config.yaml
head_dim: 128
norm: "rmsnorm"
rope_fraction: 1.0
qk_norm: false
attn_scale: 0.0884
bias: "none"
tie_embeddings: true
init_std_o: 0.00584
optimizer: "adamw"
lr: 0.000956
beta1: 0.9
beta2: 0.99
schedule: "cos"
MLP neurons of a small language model. Each row is named by its layer, matrix (gate and up: input weights; down: output weights) and neuron, and shows model dimensions 0-127. Each number is 128 + 32 x the weight over its row's rms, rounded and kept within 0 to 255. Numbers have three digits each. A neuron's up and down rows have the sign that makes its largest values positive.
Before each neuron's rows is what it responds to, as a language model described it from the Wikipedia text at the highest values.

The colon or separator after a number in track lengths and race times in tables and lists, e.g. 4:40, 1:32.78; also table pipes after numbers.
L4.gate206:181099128119216114164124112121207099101119088101164146097050089144143134115116136099107107100145086109119147081161086172080116101099126101126144119148145154150163099147182120191178123102121117120038087112146147095150067111100122141169158126103089116138109100088189199137121093160156145162153120154096137151187124063130097112129146141198148108162166089085159137105148050110142182146134
L4.up206:162141211108165079108104217116137131091179116100118124109121127059112157104102080089099131168160130099144153103104179176124159129117098105088138129138132146133189129150105132129075152156124133153118159118155098073112122106131180134096164109162140118132095157081105158135127098090174135096110127144121135125123152111136126130118126106135067141156094124045143123110067128150084131144134
L4.down206:163126063101092130146135088151154109129106026110138163142127093118182154163123071159165147073126110181176136118152149129090107111088141172132152116144160136145091177132143110138088149140143138110126082104128244116180143145069134146156142143078067184090130096099124159139078097132160179156142143140088080174134124146130141103099182151161119129166176117116126153168116059115142147120057

Hyphens, dashes, colons or slashes right after a number, linking it to a unit or second number, as in 4-year, 9–15, 7:16; sometimes of/than.
L2.gate1002:175193210166162146158165173145111096142134130121245108127128097103183070136111117104099148117169139138149140156154139129151087088191191133127110108115111105186116135077105099157097155135138167109142146120161160163173103106177126120134110149103157089122083094111109177087072151171186107145174137123111110128189098121097114075130126108129119116179128136144181143093130119100075175073167
L2.up1002:120126091126185124128113133097121055125127089101151139129099115122183073109139114146140131152124168169131139095203094083124065122169136126125133111120148186118090114105140134170164156129134119115111145091141088127108123129139124128121118116162213106120085175074075126114054132172115126178116156127149069120178164118104127174079141169162122138126126111124122123124157146104129197112065
L2.down1002:130130196135151124103112070133210128173102141117148142157108110093137122140136138130140155131186145141062115121130125153163132112106157063108109132151179112187096137078166092152135169061130116127155159098061171084124136144131136131172144084167184093104161091148083196134116125104118159131176097182089132175116088141110173117128088119134061101153127129133173104155110197081137141133132

Inner subword pieces of non-English proper names and words, mostly Arabic, South Asian or African, such as Qa(eda), Asma, Tariq, Ibn.
L4.gate813:198144130170149108164211148051132118105130109082180172153144146121120102064111134144080137116158086194186151092135091114112100161100117156146090107093157141147165116143108123138127137164143093069107142166116138114128101088206127130171170174186125151165122161120121118106120130143093138113111171134051115153117158144180108156099138169163096124133047132119154154117086161108117165138206
L4.up813:151085091110097112122155156108193113065120113097134136110154138097116155099139178094210097115128098130148128083069132180146130105156081150118110157113138116126101128116104116100225110120119086115100131113178168096103102098114106103132062132106180140117053078112124100124085113112119072052154157095166085146131132138109227102120092144121096142068102127155097145129109078163056167133106
L4.down813:109187102127115130126147126020083122182111123101147120128108117105204116126116120119046110135099084145109149196096139091148142090143141075111095083108161143153142147137125095130106144078175150072112122199108156137123112144073134120141162114132158102186150130190088074136149117080118153182075158112080148133153162184153105111155154135143117155097093092119089115104110139123129092175125

Short vowel-led subword pieces inside non-English proper names, mostly South Asian, Arabic and Japanese, e.g. Sivak-um-ar, Kas-hip-ur, Ass-ad.
L3.gate589:146161153084109088172124170098114126121113096133144145119089112168126140083173091141184130156150152155215188128135105098092131163137078140130158112106161170102106130172089111134128112125124143145034097131164117081078121042126112089104096073154180171099119125124108104094129090135156089111105130139123128105144148129108135138121132220178064179154072152137121114154063109119108174095108
L3.up589:122091111096111126097117103100121059089155108103101084106146235158182109097086151082076172206173098116157195128140149151128099199107160104062145064131128164096044114070135128113096118119159080140191101062155138099136155157139118122132124122128095165148096101119113120049114131084143092117121106113120178160141103128146109135119127137148126083108128064152123147089144110122118106154147
L3.down589:126077121162140128146152141067136123124146112119131106065096084091080099137102130134136121117126178133190125118138153109148091098169142148111118087125121059105185143127113160153164065113187115146132110150130130125153120125181105146173081182075147119125121131143143119139139152156100040123146184166142137072065131117122090165150060145117103136150089162081122160175139166087076135138133

Mid-word fragments of foreign or unusual proper names, such as Ning-ir-su and al-Ass-ad, often in sports result tables; also pipes and line breaks ending table rows.
L2.gate198:122154100177113059141163133097151144124139133136080177180139127163168141100151114166103114074090169249132154115065132115136104148128140141140141070123140169142184163122160166123160116062105102051108134149138140077125168154090131175179147144136115179124105115134073155110147125143087080126154134065108111179132147114124179133120086145079118099129134080105153105132147107148102160089148
L2.up198:156100101133137123143190075174083124090086161135055115080099140137134176159099117089061131155085113192085130068091101120173117159186169152107158145114132138137126116132131175122095169075159152128127136141089151211078137139175135104140092169156140121080158140112093123117115153095165088156137116147076107158092151164135104134131116120136136154102126160152086191164142140146117116138142
L2.down198:114125109112071064152137177070141147118137175153117095134117162132099097138108133090132143198074150068113117127142133115098122142170096133160175104105079165087096140096073125141105117062112062114107095152138104150092122134103078141091097124119126138125068149117145141118133171135143113137135056111128116123108058052102063131143175132083106172172121061135079158156153120123117110188174